MLP neurons of a small language model. Each row is named by its layer, matrix (down: output weights) and neuron, and shows model dimensions 384-575. Each number is 128 + 32 x the weight over its row's rms, rounded and kept within 0 to 255. Numbers have three digits each.
A block is one neuron, or neurons of one layer that tend to fire together. After each block is what it responds to, as a language model described it from the Wikipedia text at the highest values.

L5.down521:083149142071153070159137102124150123083170106101098129160083106087145163131152136205164077123098137151087150106134197054168184126115134172126119058106123138142083140109114130105122134177139201127116093088122153139082142098178105109149103136077118118117115147086172153146092090139129181134132155131142091185079135127152165123076196160089124194110183160142126094159130134121165150146178114126111172175055065130140109109123110141150056132107103098089150091147152115101092114157097174094151173097110114165138128109182094152113173151125104117131120086130143083081077099139119123136
L5.down772:108129160127109188154163162197102105111131169111135115157110135080137158066139124170156144143110123102125098128133169121157154165099147120136192099137081143177146122151153175116109115125126152198132171154144133087124155145158096079131118118146109106152138164101123118164081105100085087150095095130135115134074192101098132107069048127136111160129193130157142150092173079159162154094158088145099182173108090160153110146115098145182110105211083075139096112110131122159155122110106133133163120131170073114103161121153119128155184103184109089073153116119098037082068119151142100148
Nouns naming a person's role, job or title, often the final suffix piece: member, player, minister, mathematician, councillor, cameraman; also paragraph-ending periods.

L8.down14:113168112132110177102139128146133066121132102114145182101109150191114134092193164100122145170131107148149064127094125062170153075110091137148071142047159142110090124160084129190129122087173135118129153101125099085156077099181169153145130096153143066107096128096152081112143093100065128135098133093121159063121097109088166113135137140124129125135126108156162084140108119127121176098188135098093122135061132091196107162133063091088171137094147160113127176159112155117102124057126169078082165138071141124136135114144119124156154154176081132149101181130065161091188158118130135150
L8.down785:140120090063160149185100115160123160118104169096109158154114119050075151123095120135140117096161119155092094109114097156147103074146156100082065127113111158160180113189155110152167136156166172133153099132126190188147188102130139105134090105124125102172127076169145087111141123128161184166095088164088105151111109138095208132164081102152083163132139112109085152084162168132115165162135240136125122121126162126169153082156102018145123175084108060178127109113111095106120117093069127179089158123067128147135118106152140162140145152115090155150089141114107134144124052110151200095
L8.down951:117141070121126164150126127180171130098121134069154096155165119104124129158093137082098142138094064208125127158096070110168179119177130151066099128158206183127097157161098193115152120124093102125065112135123152172206141074106135124135132125152128098149135112131096113083173116097109092194116128157163154155082169054166180092147173143078158175086088092127114184134172184123088122139158142137109180134159187151134120151146142166090156139083182115154138144117084149102126134166123110098068190159110104084169147091122156147151129161106108182091125165130113110111142088116150100157
L8.down1560:129111124144107147097143143097127123097143170123110154199108137122150154061105115120163168121100162168109088111136088093072106077123098119087108124118175109120167170099085082094135148075150111145131133154126088096146120107142108105146119124191095129042160189127145163103145116130148143103147120119101160168080146093086144130199084108118113163132133121122160119107125133134114112141129109131123074202109164091130060141166123122176137092127188154147132114144087138149083121150065072160063111159149092061158099104168148176101168129110111136026156114159082127136122126125127105152
Tokens mid-phrase in physical descriptions of species (sizes, shapes, colours), e.g. 1 in "1–2 mm wide", black, ovate; also credits and word fragments.

L8.down469:125197134137098069123143086116161101152091139152098089110082134132160142069105090098127113158102151125088135078148143062071077047147132133074104084105093116149127178119171119085140113104153117175116095144160109123144145119148093193077091101157159056098152147091149103152189124097128105100173136158098139123143127182110118146125171179128112154130126119044108112126118125143161123168158104116166100146094083175142109127143177131165082138090135135157169105191122136182087098111140162146136184122125140091099103062136120125151099192090171112111160118111127109149229108122144128194
L8.down760:147136126119170159128068129143188115137141050185077107087139107086129121147070139119119098099141164136114163089138127109078158183139132101075155096123154149165118148112121118125090164119101153089137113150103129098136137077167119139164080146113138090130186080122173065082174170126120108155122127109139137138116118180147128159181134130174046116139129120127100099154142073104188179088114088078180149075095105193152162125106108132132100126153152162142149130165133116126126138145137099094100178133178128125123104110134154138086050127131110105088100081132138104146141093156137092161
L8.down1352:185148152136152101082163115152135170239104104107138156131098082149171146151074115148168066108145156120120128102111115095158077140148136130139112180095106097162137172137150162085087088110200171114141065124109105139126100115147093111102089134177193102111145084114130096102160062135119100127156109169078163154103104166139080085165140135122123158107156129061144109103141125099139092079138086067113119135096066147151124179077101121105050139124117101127119136133120093113103066139116109119136129098129094059084132168106119136091169123164124209067119175160111108139149085153161053159
L8.down1589:142105151156157146113130178102134159128097099154122154133151145097133150120150169157127135147161144102168096090115071121063108151156143134111186099056162107150105162102148118097121181134107110117129104163170074134097129148092195118163088107168169129138165109090082080116143164089100185091100082189174123113108122155105101103216076156137084141108175115102165139101146141093103116177090141168098104096079117116125132155125088080197092115097152155121137127105108159145098160138127093127141129178146171092116074086087132137159162170118168118133103209104111100119134106114153137103
First token of a person's given name starting a full name, often after a title, comma, or table pipe, e.g. Charles, Rick, Sha(un).

L11.down119:089186159090109148125118143112085142117124130081070103112118142145185159123085106126164078061096196109097148146123121108115184130170185137158153077143110069122133155174080157110148119157133103111168132137080170140097138129154131105190098110050095168056255155085118166120139193071124085082135138141125099137173075116104153099125128142118103131115170213112105162155077107150112159113124139113118150137116120137111136087160128139128137174115146161119102109173136156133157082116125123144128150055132112137091154184177135095125137119144108117183144162147090109136153159105132169117
L11.down293:123191168150133116146144140130153118097133119151116142117137105127180161089098123183131116110137242146096119108103083164095173159135140118134120089082144107080119134101141086098112085138097127139150129169092123083105116118141119141150145069129150162119255152141106161109135144128130103169075144136138124108122140034120134094179127124124153132166142136090162119143144110149120094124075132185136107117164159068072166130106148113155116164177133214157115113184111172083146098093161154158121105069143098115075147125114136145127117098117138130158104138121168143110100162134072193104
L11.down403:153159133172135121192143146172128128127145114136079088158096166100241107171109092185152054139147216120119127083091094163125095164120126108115139145093201092125095129091173082121184144104098066110155102182130175127137109061137102126158093108115129148103255109133154113147158170103116139132085065103097125149159081119113102137100142149160156087167112113114127096088131151146132152112106145127115134093137164067069096123102086092151116154137172176176142112100102108101153039161172118145141147152127129061086104090114114151118116106114117157158096119116044128109182152130156171116
L11.down932:132142121156147121189177130122137129167113117122114100111068100140212090166156112127178121107155248134110179079126104122148147126149155118113143106113146147193116088105107035111211165132098107118136109116179149120175096069167088152105072149141121142083255141148133100135122154055125136078152116101112124129174092113137151136107132095127131090141105121089149116148177142182108126134135084112150098111116106108049177127140117118130099116145114149161175124162132134086106088185123116143112175110149148134082110102151113130136106122111111160170089098123122079111164154201173093120
L11.down1454:142197203119137079139079099118145180193089121116108109096080084178168136105121127100164138067122166120094124107123108116124186119094118138136105129206128096123105155151119114097110119156147138183098075085170123102103148143142114161172095162091086154110240125139128122136135145104140154128076172158147131166104135212136136138092088147127070104114221125111141100130131104154085121132109089102131151125064061083120133137173129165180168137100101113156098108113153131138103098106078136099125145055107159158076141153160096119134190087071161106098140097147159104166147154123136142126
L11.down1555:124173119106135123147111155085141221140148101061107085153096103147166159119083102163121104076179139167092155168056109147117149131163140140132114163065155106096103119104052146107120166117123132137101137173144142131127115053173186141081089125141054118118218183164100179102186116115087112115124196146107188103142062140122124124148128057095161125120109163127144144110182166165086126125089089105187117061154081148112128153124115130143068149140147109095082125159153154101141151101142124198176122088124125123083130129161136082079113120072141150168158141141152139111150122180143159121
L11.down1752:151170169121159134091146094123101129092146100171122133093131125135183134153130122109130138105082255119149098082129090119103139114111101141148114048163122075092141103082101077122098102114101170092118133110141101114096118095129203110138096149103128114110255096156122125151156134075117118111090105150091129153125098094110100155138143121149176119130112113124106147129110116134164105141087148128189097142103147120110089130160162103126143126125172128107149152072135143114120110109136146148114136075144119136097144141143077183104102093103160104132129103115092133172145136136107139102
L11.down1792:166183105179127139162131114076161132072113112120098121170044130088176212129125130194151156135121200099130157074116113126135108124148156106134121111083155101113120148131112098064132112095163123119140181138097102112075102114136135199103121134088116149144255123096103137090157111114099130097123106161126125123093136036146101086161101129142080129128127097160102167141090108182180136147125125148126167093160119117092060131137173109115142137141146175150154146114106146107096151138196117229111146099170158147112162161114136158142120106049126156141129102155166113129142111141116123113
Fires on the token right before a person's name or surname: title words like manager, Senator, Sir, first-name endings, and table separators.

L5.down260:117085121162154087208172140111123149114106155106074130176118125131113168171172107125123107153140181109141117133163114112149095060088188164150118120187170089102155039101123171126131130172127073168152031102148146107147145176186092099215161117116130156127111165154100143146125159172162127084122141111157097126150166116121134135122099137089085147148123079142139182214126053141183103141092113125160137135186180142143169129105078156079107141142213129103123132158128149106110130146140142122125132121131103087124121104141135138200111121130076066169107148125145147115105166137095114107
L5.down843:130073066135128135116134157124185142149118137172127057055080122116121189146123159087164181110121168127117116190148123126133164126163095164086095154123150167182136103120131172099124097124115147185124123158141082154167142060123147106093159154094142106102158075124084158175106108134116116150143086133141129142174105092132167138146148130093149120119133140149081190129110148130110174179096127143118101118151137084130069098159133068086146096074127112164134117143113122077117119092124111106106139187079091105127157085107168101148173146107126127120132089148094118041127101150142126100
Numbers, spaces and brackets inside measurements (3 mm long and 2, 75 feet (1,524), 0 m (0 ft)), plus inner fragments of technical words like peduncle, sterile, salvage.

L11.down508:141167156099121206103155066154108146161189130153155115130132107120164138082063101119204123085135119159080079136117127136129160126108110099083116120116140132129138119155132105115135119171145148142079111159198129191139153113142112142102090171168123127146102080151092080099178156116108167158117156116057093116142146082116122094152125156131149149133178103105094121135155102090188093174104132077104164116073161106147117115134141082195123187136120096206172152179072183105126138129123140080161133098132122129133148157129119128141119124074088146127135172094076113133139120074117149087
L11.down825:109087143104143119135124120109078121110093107151098127081132202094120146122131128112159152172099163151161196066161096197147118115075168167134161169124136140136091105123135104118144180161086155157107140117117200101106083111140104106120124096161171116132135106125113111140137100132178148087174142061142111121170154093101156154110213139156142164174056107188150091142099170093106108101163089060188120184116136126150124123141150128124152110143090076167126112136126115112141086091099132176122118119177100169138045174132174133162072207141107161143123141096044113062126174140143113109
L11.down845:125072196101102143113173077149146115091103149143162140152134160133088126137137102115089196134129082100101099142118112081174136085099135091122079115123131138103185080119161177135091137113133068087087123150080110157124141166128180149167148180162172098131123069137092148073144060078062169088088104125073123134126152078125116104120138160079156166118109103139144165121100118098104107107097133107100084142112188085132088164162087106183151084126083056157149140121067174130137193112162171099124105111141112140087150151119154123159166138095076112112145139163113133149132138168180177102
L11.down872:085139144096120147126105119130154102098166095136119149111113124083106164226106078170176059143209107141113130109105115114150134099227106160150053142135116074118162105072140181162153157121125137184124179148186106138158069120185109113107168113129109095140121136110162073129098140103171120088203090128082099149118087080104112038079104096136096156133161067136119112187139113120115188097128153093132142205175143141082157144117122125177144114139153077099129175096120188091150210097048168101153143139101177100159121217101119136114129096156117125105067125193167160150150128142128134094
L11.down1271:131118158164130182148161093094135062113121131127095120143148133121124159122131157199108130157120121166111113094137112129092104088152100154069132151146137111128121107141123123183183153117085172124116154093195112104108190078193086155122159126211088151102074092156114072161113095096078094113112090139119088127138124111146143193127176130134136117128126142126119127102179118167091136141100157113178079161127110122097049154123146142187163100107123088137111078088151170088144114161116123064181119124155080102165167135075065120123110149120088080080103111153183130158211109139138169095
L11.down1623:117112092159061139140173104136100135118103140119123136148146143064146126121044108092153150175158118187146115133154163137166129126101193143108118086116161092161107145102112147118147133050102133135158081113141116145180115122135134079102138122154165129095146058101119129155200158094143054093144130143130125124171143136161087104157087107232165149111197120143089158119116136148091087106155141169109124151139154112158125134187145135114182134061069072159151146090105145118119131141122130116102167161130146075094171106135184154096120132130116152077172158095145095142101141116129125110
L11.down1648:163151143134055122135127108133152110137157163102162137186125089106109149110098102112179152193115061162131094122182149189115116090130152161110032111099134104131093111117136163126137095076095111155162110131129138181142122130123122084153128081173073102128146099112121175122101075094062057123134112161089093127142150142152153074091120139140160117119144094112125120106099117129086145145199109124111133068150157126119157113120118175190147147091122087096089106131073114107153186149106112080180163176091104072049180137133149137151087104185137122144157162148172123182141099097095085112
L11.down1947:123169138107153096123112114171103153180101133062158103158121133132138119096098087136149156130122126160081111127082103134120090166146145124140155124112096143152112114155082181074158136154096141092073080149163143170101148050158119144121098147177125119122091134147141145104131130193080111081072114106135166101130159128128156182106120185104139118149113130157112224130059163108099175144136095160106137139098115105131141112133115155175131098139130138118129112128116100108174118162153145064147099144078143114091162095133161193149141144153119073092075095159189118070120152103091048138
Function words, units and commas inside physical descriptions of organisms, buildings or objects, such as mm or cm after sizes, and, their.